Weights of a small transformer language model.
Training: a variant of Adam for these matrices, 733M tokens, 5589 steps.
MLP neurons of a small language model. Each row is named by its layer, matrix (gate and up: input weights) and neuron, and shows model dimensions 32-159. Each number is 200 + 30 x the weight over its row's rms, rounded and kept within 0 to 999. A neuron's up and down rows have the sign that makes its largest values positive.
After each neuron's rows, "fires in" lists the words (lower case) most often at its 100 highest values on Wikipedia text that the model never trained on; "fires after" lists the tokens most often just before its 100 highest values on Wikipedia text that the model never trained on.

L2.gate215,155,251,230,185,165,147,207,162,181,154,241,201,189,158,162,225,175,166,191,265,203,144,229,199,215,201,222,217,211,199,225,186,168,200,197,197,215,211,173,207,220,165,223,238,161,175,215,203,182,236,234,232,169,206,275,198,191,195,240,198,188,193,177,198,204,165,205,156,183,169,195,204,208,211,154,232,155,201,167,210,227,202,211,175,183,225,234,225,227,267,179,241,197,208,188,211,176,171,184,240,172,205,174,200,171,186,226,224,226,153,212,196,208,189,199,175,179,190,263,160,236,206,190,177,190,200,116,149
L2.up215,217,244,198,202,229,150,142,177,187,184,226,169,212,186,167,188,193,200,153,207,214,211,147,169,251,222,279,198,160,168,181,206,241,172,222,212,166,196,219,196,185,207,185,228,206,160,180,164,202,228,191,251,186,207,212,225,178,211,223,192,206,186,127,198,174,141,181,236,217,164,192,261,199,234,207,197,195,162,154,155,218,238,240,197,174,217,126,185,202,260,230,224,183,240,167,195,209,249,229,252,204,211,212,215,211,220,247,186,215,175,203,214,218,250,216,212,143,211,200,259,232,190,170,156,261,242,198,202
fires in: "he", "they", "cleidion"
fires after: ".", ","

L7.gate628,175,174,147,160,212,155,207,180,183,166,248,204,206,182,184,234,205,175,195,187,218,179,154,188,192,228,215,212,181,208,184,214,187,189,193,204,179,158,142,162,230,218,234,233,208,172,179,162,244,208,178,149,171,201,203,182,175,176,209,192,167,151,169,216,249,189,236,166,167,201,250,226,229,222,206,248,195,218,183,227,179,202,209,220,235,202,222,184,203,219,238,231,198,235,263,202,235,205,248,210,202,217,170,239,175,214,201,157,203,112,175,196,164,253,178,187,200,171,184,147,209,225,190,96,207,138,182,193
L7.up628,226,165,213,218,219,199,194,170,193,179,207,156,195,164,221,171,208,159,142,206,226,202,216,229,169,186,165,229,200,241,244,159,189,216,192,211,230,172,177,183,225,223,206,244,182,210,237,214,252,230,171,151,190,220,218,189,195,212,262,175,210,165,206,209,225,203,200,198,173,200,225,224,232,245,186,265,171,197,214,172,214,231,220,142,188,196,177,120,189,222,150,173,220,204,219,194,236,210,219,190,167,215,237,240,171,234,188,204,198,156,246,199,157,242,174,161,221,189,255,203,221,185,165,162,191,171,207,105
fires in: "14", "2014", "13", "2013", "149"
fires after: " ", "20", "19"

L8.gate943,191,157,158,218,181,146,218,259,137,267,214,212,247,205,140,246,274,174,195,195,197,187,213,211,237,208,155,176,177,182,195,203,255,192,197,228,226,177,208,247,238,206,221,189,193,178,186,188,215,196,207,179,209,210,216,221,242,140,195,146,199,197,207,176,244,222,225,206,178,247,209,242,185,213,243,160,135,208,138,194,219,161,201,203,219,232,248,242,236,160,175,197,206,208,163,226,214,202,210,226,209,183,204,200,226,167,157,209,176,179,165,253,231,135,264,217,216,205,188,223,221,154,169,213,214,222,229,217
L8.up943,237,182,194,213,196,225,197,254,103,197,228,160,187,198,179,256,269,199,191,211,242,190,206,229,203,197,172,226,214,226,179,192,244,181,217,199,247,134,233,270,150,131,215,219,202,144,219,175,173,190,183,179,199,223,186,201,193,168,233,246,201,210,237,201,197,185,191,179,228,236,221,203,169,194,264,197,253,179,164,196,236,185,191,198,203,223,218,190,190,159,107,215,181,199,124,216,203,169,184,201,211,204,172,237,217,199,185,232,214,238,217,200,196,189,223,173,182,203,200,213,184,139,186,218,226,193,199,155
fires in: "000", "500", "00"
fires after: ",", "."

L8.gate850,205,175,220,194,127,199,205,226,213,208,221,207,202,190,183,179,174,153,181,205,181,189,192,197,203,177,211,203,220,159,223,220,178,205,195,145,237,148,198,175,258,222,193,131,219,215,160,201,170,210,181,209,209,175,163,191,210,183,186,161,241,214,223,201,201,171,195,196,218,186,123,259,229,173,171,212,201,188,170,216,190,203,182,227,162,236,233,190,285,237,142,184,178,192,172,224,247,183,212,221,207,175,146,233,190,187,208,123,150,165,253,216,175,211,181,252,180,245,166,196,231,169,177,161,192,164,185,203
L8.up850,234,190,265,172,183,207,153,239,188,235,223,125,187,231,194,210,241,269,222,161,167,260,178,185,205,169,176,214,195,233,249,216,232,162,185,205,178,189,190,238,207,259,193,195,162,188,203,219,201,145,238,226,203,213,232,196,146,193,198,161,201,236,251,232,216,200,195,222,157,179,175,181,191,154,248,228,207,239,209,208,218,220,224,210,158,188,216,193,234,200,153,212,217,158,208,203,216,172,204,161,159,247,196,229,206,255,181,198,221,99,198,208,161,221,206,195,227,194,194,187,183,238,204,228,198,165,163,173
fires in: "a", "an"
fires after: ".", " (", ".\n\n", "\n\n", ",", "\n"

L7.gate530,197,193,217,216,199,212,229,261,248,190,199,165,205,213,212,131,227,216,198,192,207,239,196,144,182,188,215,192,229,152,201,187,263,202,185,162,185,128,260,217,184,170,201,189,262,193,202,197,199,222,192,185,212,207,196,242,191,244,200,190,185,178,190,224,193,176,187,147,220,184,226,209,186,197,207,230,216,219,208,252,187,157,147,178,183,220,186,167,150,221,175,229,196,235,223,210,213,178,172,239,166,203,203,183,225,141,211,188,171,254,183,217,221,189,236,191,188,188,206,207,200,175,160,216,204,183,186,174
L7.up530,129,202,162,233,199,241,243,213,224,214,185,168,232,271,211,160,205,181,225,219,217,253,276,198,204,223,174,231,204,187,215,205,198,206,243,198,251,194,211,196,178,169,211,238,214,202,214,148,248,229,197,213,210,224,174,228,233,251,261,173,225,204,142,222,199,135,186,191,248,211,226,227,201,202,206,176,238,201,225,222,234,177,212,115,231,210,225,205,191,241,227,236,162,234,211,213,153,213,188,215,180,191,226,234,210,174,200,221,196,233,182,179,174,176,140,169,206,161,220,200,214,175,155,250,211,176,196,219
fires in: "4", "0", "3", "5", "2", "7"
fires after: " ", "–"

L2.gate1275,150,170,208,268,200,174,128,222,235,229,163,196,219,185,171,247,241,244,215,161,216,179,163,201,214,193,225,218,171,267,161,275,180,226,167,212,186,209,190,191,223,149,195,265,207,197,154,170,219,174,163,146,137,234,197,223,200,210,190,240,175,206,229,261,234,239,218,171,152,221,169,185,219,153,202,241,195,238,194,158,148,221,230,219,179,219,136,214,255,178,237,227,178,163,235,207,205,176,194,170,228,175,225,146,219,202,203,171,210,161,189,212,239,266,134,257,208,186,194,188,157,211,256,223,207,189,185,209
L2.up1275,247,145,239,218,181,197,165,239,164,205,214,177,215,227,193,173,206,221,212,157,151,211,220,192,228,174,215,187,196,229,247,221,220,187,243,177,179,209,193,178,194,221,213,218,171,168,210,245,176,192,208,199,162,157,179,257,236,205,201,208,187,145,229,249,190,215,196,220,180,199,195,204,143,213,227,210,217,223,147,245,219,202,238,183,162,202,189,218,238,168,252,235,257,194,254,198,206,255,141,203,184,204,189,162,228,196,184,233,194,235,208,150,218,155,208,116,199,210,259,201,148,218,229,249,207,191,228,217
fires in: "this", "it", "its"
fires after: ".", " of", ".\n\n", ").", ",", " and"

L7.gate283,171,201,173,181,199,151,220,176,155,209,212,226,233,200,271,205,169,183,202,273,162,194,241,198,198,183,134,161,248,168,219,194,171,152,216,218,190,181,119,214,171,206,219,223,169,202,184,255,266,218,195,212,192,220,183,218,193,199,174,193,199,194,202,206,208,197,259,210,207,152,176,223,185,154,179,150,213,211,162,216,186,251,301,188,184,201,247,205,188,198,178,227,193,173,218,156,224,225,194,188,190,182,186,214,258,228,219,160,193,168,175,169,211,230,216,218,241,247,218,214,157,214,210,216,220,160,151,190
L7.up283,183,152,150,224,214,222,228,193,169,199,182,195,250,216,194,173,208,223,170,191,174,167,197,199,158,186,188,211,158,193,199,217,179,191,223,215,203,161,237,139,155,198,180,220,202,238,229,190,296,206,185,211,169,199,193,252,196,193,202,122,227,202,175,229,210,200,170,195,213,199,191,226,199,153,172,154,183,212,191,187,200,236,220,199,173,232,221,226,212,205,214,163,164,214,194,196,260,187,219,196,165,170,168,214,255,184,179,178,183,198,200,200,208,204,222,197,206,253,161,175,170,259,188,200,222,184,150,253
fires in: "25", "2025", "26", "22", "24"
fires after: " ", "20", ".\n", "19", ":", "\n"

L8.gate306,157,191,247,200,216,276,170,209,235,190,228,206,192,203,141,193,195,266,152,247,200,243,199,178,217,221,211,167,191,160,199,228,198,241,194,181,188,138,211,203,210,208,184,203,235,226,163,216,157,201,202,225,172,231,214,214,217,203,169,171,206,228,178,191,215,173,166,176,188,155,186,184,238,214,215,223,172,195,182,235,258,252,190,217,209,220,199,221,219,190,126,170,115,167,226,206,242,226,242,203,224,225,231,164,238,143,192,156,203,186,206,166,231,158,227,226,216,222,184,246,197,231,214,175,223,163,193,207
L8.up306,139,186,244,175,184,189,161,196,168,152,198,183,246,246,154,260,174,206,191,218,190,217,170,254,220,191,162,204,158,168,174,261,260,154,163,242,170,218,195,211,196,158,221,275,195,148,237,191,241,206,166,210,231,195,166,233,191,240,193,200,166,214,216,217,191,219,210,165,182,170,202,206,160,238,221,187,169,164,158,251,190,232,216,166,181,193,242,196,215,254,190,194,213,177,158,211,231,134,216,232,236,226,164,187,182,197,232,200,182,149,184,185,216,222,214,230,192,192,213,225,207,169,224,240,191,180,167,129
fires in: "which", "where", "that", "it", "who", "he"
fires after: ",", ".", " of"

L7.gate736,199,183,164,162,172,205,186,283,169,203,202,154,151,186,172,187,197,202,215,164,177,224,154,186,170,235,206,172,198,226,237,222,248,135,198,175,209,168,230,207,222,177,201,219,227,161,196,189,183,226,214,188,186,231,218,190,226,232,204,198,192,217,175,230,179,184,206,225,185,180,239,189,211,224,149,199,230,229,232,141,234,203,191,193,252,241,211,230,247,210,212,162,205,239,210,184,189,173,158,194,150,191,214,239,194,256,166,183,224,197,234,216,227,239,230,186,135,239,194,173,221,182,213,159,179,177,212,188
L7.up736,203,185,202,241,204,266,234,222,219,198,218,212,163,242,245,220,197,125,185,196,126,199,201,205,242,209,182,217,203,249,183,227,180,220,191,208,133,212,121,201,186,172,181,249,220,217,249,239,203,202,225,176,183,182,179,209,160,213,200,191,201,181,230,205,202,185,162,179,244,183,153,194,233,227,252,193,176,189,103,217,174,241,176,233,182,199,216,206,203,219,174,194,229,199,204,217,185,185,276,192,161,211,247,237,209,197,179,199,188,198,251,187,236,183,176,209,193,164,197,219,235,180,177,235,166,259,215,173
fires in: "of", "number"
fires after: " one", " a", " some", " many", " One", " Most"

L8.gate356,253,205,163,171,209,225,175,169,172,209,130,182,221,164,193,192,136,212,250,170,176,222,196,194,186,188,195,252,215,195,218,168,187,204,179,188,124,187,240,246,238,203,190,195,194,200,168,217,225,215,230,262,158,177,216,222,176,249,220,173,179,188,225,202,225,225,211,190,215,228,170,213,194,158,229,227,207,224,145,241,211,179,176,239,228,205,218,206,197,189,240,184,234,261,202,167,184,171,141,205,121,243,180,175,200,191,130,249,217,212,183,199,250,199,197,240,204,245,208,157,167,172,245,226,127,197,218,205
L8.up356,211,218,209,158,186,160,265,210,155,247,216,163,159,173,218,220,209,154,224,199,202,206,194,179,211,211,158,212,277,208,179,208,173,161,258,244,243,225,187,159,218,250,203,265,220,229,194,258,166,188,214,225,215,226,147,204,183,176,198,181,155,186,239,224,201,209,151,138,132,130,210,243,219,191,165,191,198,179,205,160,201,180,166,207,166,212,209,217,212,165,183,189,169,207,257,225,153,231,237,251,195,174,178,153,165,139,179,187,187,173,177,219,161,176,197,219,181,178,168,220,179,194,217,249,208,240,177,259
fires in: "0", "1", "2"
fires after: " ", "–", "."

L8.gate551,194,217,257,225,192,212,178,225,218,162,211,207,234,213,202,219,145,266,249,200,222,175,232,214,195,230,210,180,199,146,187,213,190,161,223,209,179,154,144,207,211,172,175,179,191,215,179,193,204,235,195,196,210,251,209,207,212,264,229,142,191,183,120,181,195,124,219,217,211,208,154,199,188,180,185,159,206,135,179,184,209,232,233,133,186,232,221,223,220,225,166,150,192,161,212,212,191,201,172,190,256,182,131,188,232,181,244,197,206,211,177,259,212,166,200,219,233,202,222,200,202,192,166,154,242,193,125,179
L8.up551,208,211,223,190,180,241,185,211,199,173,184,210,151,156,202,213,156,206,117,237,200,240,152,160,185,185,220,204,204,218,154,251,203,191,164,232,205,142,224,222,202,162,241,211,180,180,190,215,211,206,230,196,184,188,205,228,202,194,193,180,182,247,199,218,248,178,147,215,165,199,206,202,289,152,220,219,206,207,182,215,192,242,159,208,182,212,208,212,218,137,199,137,185,193,231,189,221,250,236,203,217,205,164,215,247,192,240,224,200,228,247,181,203,226,199,221,205,192,192,224,202,174,168,165,203,225,189,149
fires in: "and", "but", "although", "though", "it"
fires after: ","

L2.gate642,131,190,189,216,192,172,158,234,169,178,190,215,243,179,179,183,210,202,189,221,181,172,179,158,222,228,211,206,206,192,160,206,220,230,172,143,184,172,214,200,223,192,172,194,219,169,209,228,229,196,171,149,166,176,177,197,225,205,160,200,190,179,165,262,178,146,188,182,268,177,182,205,187,192,199,202,187,185,185,180,165,208,223,159,292,199,241,211,160,184,256,156,186,202,179,234,179,177,176,185,205,209,238,222,185,191,155,192,193,171,171,227,191,268,218,210,204,301,189,223,182,196,204,189,203,204,192,244
L2.up642,221,182,219,190,214,125,213,186,231,179,181,190,203,239,242,174,192,209,185,233,201,158,188,213,236,226,161,196,200,202,203,190,248,176,150,152,181,206,270,159,198,158,164,217,205,214,158,163,167,191,168,216,256,170,137,213,214,191,183,198,133,211,257,166,146,184,199,181,175,238,222,158,206,182,204,238,171,228,154,211,238,183,185,196,187,188,248,167,176,201,184,202,188,223,172,206,233,221,222,241,210,224,210,221,214,223,158,167,260,175,232,182,209,281,186,191,210,250,214,203,247,193,183,250,167,210,195,209
fires in: "it", "his", "simulator", "its"
fires after: ".", " Sim", " Ad"

L2.gate742,234,180,191,174,204,201,151,221,203,257,205,223,175,186,181,247,210,292,214,232,214,191,212,209,196,222,238,206,184,184,176,228,223,195,230,206,227,186,168,214,257,222,296,205,195,101,201,182,180,150,236,150,177,204,188,237,240,219,164,193,250,187,184,145,269,231,223,177,179,189,205,206,198,205,163,206,176,224,204,226,154,182,228,167,170,196,169,206,271,166,231,175,210,183,173,212,215,167,220,193,232,175,246,216,196,230,245,260,208,204,215,254,137,194,240,193,257,215,188,192,214,142,181,179,163,248,205,158
L2.up742,187,165,207,215,186,194,192,225,196,172,211,204,212,171,185,228,202,257,196,206,230,222,196,243,212,209,185,227,205,241,191,231,229,211,195,205,173,196,240,199,254,263,176,231,174,209,192,211,228,257,219,215,156,195,225,192,189,175,221,216,170,249,151,173,230,183,155,163,202,201,189,177,222,187,177,202,190,222,233,171,230,169,181,164,191,233,224,250,191,219,167,124,275,180,165,191,243,216,216,186,207,181,176,182,223,225,235,204,223,190,254,177,157,181,199,185,243,205,179,229,181,197,155,238,246,241,188,158
fires in: "but", "war"
fires after: ",", " the"

L4.gate1064,230,218,172,186,155,201,166,183,216,213,203,204,132,208,164,216,140,183,228,214,189,162,197,226,187,205,220,170,222,166,169,255,218,195,151,226,185,155,136,223,215,208,165,246,184,162,151,228,213,247,209,204,140,177,191,237,245,207,196,174,185,232,147,199,212,189,242,203,196,135,209,246,202,177,179,174,196,244,163,211,189,258,211,252,180,204,177,206,181,227,247,220,152,207,257,209,206,211,136,212,248,200,194,236,156,209,207,152,183,223,171,225,216,162,173,198,206,244,185,248,207,226,238,229,230,218,187,187
L4.up1064,193,227,156,230,156,175,203,142,162,203,224,177,127,185,204,220,167,233,150,238,220,176,212,178,204,171,270,175,211,151,239,201,144,182,200,191,174,188,146,180,209,248,180,201,191,176,154,173,217,211,198,185,226,149,170,224,174,197,202,225,177,188,197,221,218,236,190,216,172,163,202,246,201,171,177,165,178,193,151,157,243,241,218,232,181,210,141,149,194,195,246,235,171,176,232,191,206,214,165,251,212,212,183,215,222,221,220,164,199,235,206,252,135,166,217,195,193,173,207,218,263,164,224,258,228,209,260,204
fires in: "she", "he"
fires after: ".", ",", " that", " when"

L2.gate245,230,206,206,230,151,206,242,193,197,221,234,214,198,216,258,219,203,171,230,179,205,197,166,197,202,213,234,186,193,179,207,239,220,137,224,216,170,183,203,156,152,184,189,178,210,206,159,174,181,233,196,176,213,146,242,159,209,196,227,205,141,241,199,170,197,192,167,147,194,201,135,209,202,186,187,161,148,230,267,180,210,190,215,241,163,247,155,197,132,143,147,191,221,196,212,242,193,217,201,237,189,207,123,262,197,189,150,186,173,183,244,178,159,190,180,174,193,195,215,226,201,172,216,169,198,197,186,210
L2.up245,234,194,198,232,180,193,209,174,199,205,198,224,177,228,209,185,212,194,210,222,197,194,191,143,217,232,191,190,191,195,260,234,197,181,185,145,184,202,203,211,203,252,197,197,222,214,224,236,135,206,216,147,172,269,181,204,206,225,268,177,216,222,209,199,199,210,190,204,179,215,178,172,189,183,181,244,198,160,208,209,192,247,261,188,205,182,192,215,199,179,225,248,228,181,223,222,173,208,218,203,176,190,165,261,209,190,234,180,200,199,284,175,174,148,200,207,224,163,172,142,173,242,187,204,189,221,219,220
fires in: "as", "after", "of", "called", "like"
fires after: " such", " known", " named", " to"

L2.gate1144,192,208,236,227,204,186,241,204,175,190,182,183,176,231,257,212,237,213,206,230,175,150,201,190,213,201,229,172,217,184,178,138,179,189,188,208,217,181,194,215,223,209,208,186,179,182,209,167,215,213,237,150,235,172,143,226,236,184,204,182,208,159,154,215,175,179,198,193,207,255,196,211,214,241,205,192,162,164,185,202,201,190,225,192,214,225,160,238,209,233,230,202,146,196,144,207,163,195,185,204,174,171,169,234,226,280,198,186,174,159,239,210,196,148,152,244,161,196,203,226,184,211,267,225,168,182,219,157
L2.up1144,206,191,237,239,221,261,186,240,192,178,179,181,220,206,229,195,196,188,215,194,224,218,202,189,182,236,225,171,165,193,202,187,174,159,258,178,195,212,214,206,199,228,231,150,202,229,188,215,125,148,205,182,200,190,135,176,194,193,223,210,230,201,185,201,219,219,230,194,213,206,163,227,222,212,172,151,201,259,168,171,112,151,244,193,182,177,174,259,257,184,190,246,227,219,153,194,208,205,141,185,234,202,193,197,192,236,198,177,248,185,220,227,211,172,209,148,215,204,153,220,142,196,222,233,203,221,184,202
fires in: "although", "if", "when", "though", "because"
fires after: ".", ",", " sp", " tr"

L8.gate878,171,253,185,164,182,150,189,196,240,229,213,218,261,183,213,228,206,218,203,218,212,184,193,207,221,203,212,214,260,161,183,200,172,155,199,252,225,166,190,220,244,152,202,158,187,200,194,223,191,189,231,139,204,175,166,204,205,241,248,141,219,227,103,158,209,119,205,213,199,140,148,221,244,232,210,174,228,179,131,222,181,258,206,171,214,224,195,212,255,247,135,140,165,189,214,213,245,241,225,229,201,200,183,183,217,162,185,191,173,256,222,189,204,188,173,234,208,228,160,298,148,164,199,166,185,241,188,172
L8.up878,176,211,216,256,193,226,224,193,212,196,276,165,256,180,211,204,161,217,191,114,200,222,222,184,221,219,205,186,155,173,250,195,169,160,162,159,181,140,175,121,250,115,200,160,185,169,163,200,240,185,170,206,220,205,205,225,224,164,179,151,246,192,204,207,183,235,150,199,209,192,140,203,183,225,213,182,246,175,219,173,219,186,174,166,193,224,196,215,208,224,158,223,216,207,209,200,222,215,248,196,198,151,176,175,121,208,241,172,198,228,231,209,200,211,201,175,228,204,178,200,229,115,179,171,248,163,194,230
fires in: "which", "this"
fires after: ",", "."

L2.gate111,147,224,205,157,220,158,222,252,246,166,175,202,216,128,212,185,268,213,172,221,179,166,194,220,204,232,187,210,195,188,187,204,242,235,187,179,189,162,205,211,221,162,232,199,193,191,230,188,149,211,199,173,190,212,193,193,224,215,211,191,188,172,190,194,220,207,212,223,265,126,223,166,258,239,200,141,238,210,198,192,185,228,150,191,178,221,176,153,207,225,202,205,192,203,182,210,122,231,186,238,206,163,232,161,189,166,183,269,237,213,196,224,238,250,213,179,256,175,195,208,224,131,168,208,210,210,199,193
L2.up111,208,192,232,160,193,215,159,210,236,214,222,187,214,165,162,238,248,193,174,229,151,213,218,130,234,232,200,218,217,152,170,208,189,213,238,217,246,184,167,224,228,245,216,231,185,219,191,207,224,213,198,174,183,203,173,167,138,230,130,191,161,176,174,216,196,166,199,237,165,146,179,223,218,191,182,157,174,229,156,213,227,212,224,251,168,197,195,208,174,215,167,176,190,137,238,185,234,243,178,248,210,157,242,166,242,167,231,138,179,230,188,227,204,146,223,204,183,178,270,186,258,234,177,202,248,266,225,217
fires in: "he"
fires after: ",", " when", " where", " after"

L7.gate76,271,226,122,207,173,212,112,158,190,225,183,196,180,246,202,231,165,198,204,170,231,235,185,191,181,191,269,241,232,152,203,171,251,174,183,163,160,185,204,198,259,166,234,218,163,203,196,227,205,236,209,240,198,190,202,172,191,244,236,183,235,206,205,199,227,158,210,199,136,209,195,213,201,211,212,175,214,284,207,186,224,162,151,208,187,236,211,219,163,197,175,178,254,200,156,198,204,182,210,223,176,206,162,173,145,194,183,177,210,239,226,227,156,169,193,237,167,188,206,210,173,198,264,214,213,165,200,152
L7.up76,199,218,174,159,204,227,161,232,188,220,229,166,214,206,160,194,191,108,223,177,212,232,232,199,219,198,192,168,221,204,217,196,187,163,235,196,210,216,195,157,211,193,221,237,205,149,183,229,190,197,205,173,218,215,181,253,190,254,204,158,261,233,161,243,173,176,282,208,229,216,190,189,190,212,248,150,244,225,147,184,205,201,213,159,192,201,230,171,179,181,263,206,176,223,228,175,213,202,222,196,255,129,241,148,201,197,230,208,208,239,228,163,207,143,187,182,271,239,193,193,251,226,221,189,189,217,207,171
fires in: "0", "1", "7", "2", "3"
fires after: " ", "17", "11"

L7.gate859,153,215,203,197,219,184,179,209,184,194,203,201,235,162,244,199,181,273,176,216,230,230,206,152,243,157,206,213,108,199,214,234,231,234,110,178,274,230,198,198,187,211,283,221,177,192,214,149,219,225,247,151,185,220,244,210,214,191,170,197,192,149,182,226,257,185,226,220,207,203,144,181,186,201,235,207,193,179,151,229,146,202,232,187,199,197,182,267,192,182,229,232,182,190,233,190,215,227,189,201,147,233,170,227,251,203,198,185,186,156,205,188,242,183,215,185,196,234,173,262,162,194,181,209,180,187,221,174
L7.up859,179,197,205,226,201,185,215,196,164,268,212,162,241,187,217,209,234,245,215,212,184,218,208,140,245,172,221,238,205,150,215,195,187,208,160,187,241,182,253,171,178,164,163,188,156,207,158,205,220,210,208,208,190,160,201,166,200,236,240,200,222,196,184,229,195,182,213,160,170,172,145,204,212,206,203,249,205,207,187,167,161,205,225,180,156,204,186,225,149,206,207,228,193,164,200,154,229,198,184,197,123,201,184,172,271,192,210,138,184,203,140,182,196,163,200,205,178,199,233,190,178,162,124,223,218,226,208,232
fires in: "24", "23", "25", "27", "26", "22"
fires after: " ", "."

L2.gate58,194,233,183,216,200,160,200,171,219,159,184,189,204,167,170,193,106,224,163,177,182,208,128,198,216,215,211,196,200,201,240,171,134,200,190,210,211,172,175,213,185,222,187,234,211,196,209,203,242,154,211,214,175,232,196,221,205,198,206,146,202,201,144,173,229,202,183,222,161,176,176,262,174,209,242,182,200,206,172,222,172,229,244,224,159,211,192,202,190,253,186,192,179,220,166,234,202,159,207,244,240,155,176,206,157,216,203,188,207,203,189,278,227,173,178,208,200,243,209,238,229,207,250,241,185,235,138,201
L2.up58,120,192,207,160,220,147,198,209,195,262,220,203,210,198,178,208,163,262,182,225,194,204,153,189,247,213,229,132,165,177,207,174,186,176,237,190,185,186,157,188,189,218,209,255,180,213,205,133,149,215,162,217,196,187,201,195,137,163,204,183,205,180,176,145,182,205,171,238,202,216,211,204,180,236,198,172,202,221,199,165,166,228,139,246,216,184,232,169,172,262,182,241,245,177,147,189,198,206,212,227,229,171,216,213,214,185,246,186,196,192,214,230,217,148,173,206,159,202,178,231,190,213,188,167,231,220,164,198
fires in: "he"
fires after: ",", " where"

L2.gate1106,153,169,175,175,204,156,190,182,200,182,242,218,212,162,149,246,203,223,260,185,227,205,171,214,184,190,164,206,229,231,198,167,216,180,196,162,206,265,189,194,257,185,241,205,200,225,189,177,202,225,201,165,231,216,264,152,159,167,168,195,233,210,218,135,257,182,154,162,238,226,202,180,139,180,176,224,121,184,225,195,189,119,171,222,182,197,219,154,207,206,215,161,227,188,143,158,209,201,141,224,223,186,198,183,220,196,216,234,213,260,171,134,167,188,147,200,211,234,209,204,155,173,222,237,187,140,195,189
L2.up1106,140,179,213,205,128,178,216,192,174,207,256,226,210,235,192,189,276,216,194,218,168,202,184,200,193,163,186,203,197,239,193,210,212,163,153,171,203,204,208,188,206,148,210,156,168,167,231,170,235,205,239,159,225,122,182,177,200,186,190,201,213,200,233,247,231,208,210,143,185,186,173,215,211,256,157,191,191,193,200,149,193,228,168,192,250,236,184,223,209,145,207,155,219,166,227,158,216,228,215,229,189,182,156,170,178,160,207,154,207,208,220,199,193,208,189,146,163,263,178,230,244,258,245,217,180,231,213,229
fires in: "6", "2", "3", "1", "9", "5"
fires after: " "

L2.gate994,157,168,181,198,143,136,221,271,198,204,216,228,179,246,224,190,203,156,227,252,204,200,148,208,239,248,195,195,172,195,213,211,239,195,169,222,160,212,213,254,134,200,190,194,182,181,191,211,204,200,169,217,199,199,145,201,186,185,203,207,202,218,193,200,156,187,241,204,170,226,193,224,173,148,202,173,150,199,256,192,204,228,200,231,224,234,184,163,182,209,201,187,218,191,215,240,168,168,162,182,161,190,144,241,170,247,194,193,214,212,178,151,195,161,227,263,102,209,246,218,186,195,227,186,205,190,208,187
L2.up994,188,217,174,206,184,247,215,184,225,174,199,145,193,177,151,194,183,185,220,221,220,186,146,186,157,201,182,155,241,195,216,242,173,228,254,178,161,163,206,209,211,217,187,194,221,182,205,210,182,214,194,214,206,211,188,236,176,186,215,190,221,168,243,221,204,205,240,166,211,194,153,252,187,180,162,241,230,172,193,194,199,150,192,189,201,196,224,274,207,232,250,250,183,172,226,247,153,133,215,185,222,200,239,235,170,208,185,237,189,204,251,232,221,209,132,211,194,149,202,223,193,161,231,204,188,166,217,212
fires in: "as", "prodoxus"
fires after: " such", " known", " well", "ox", " to"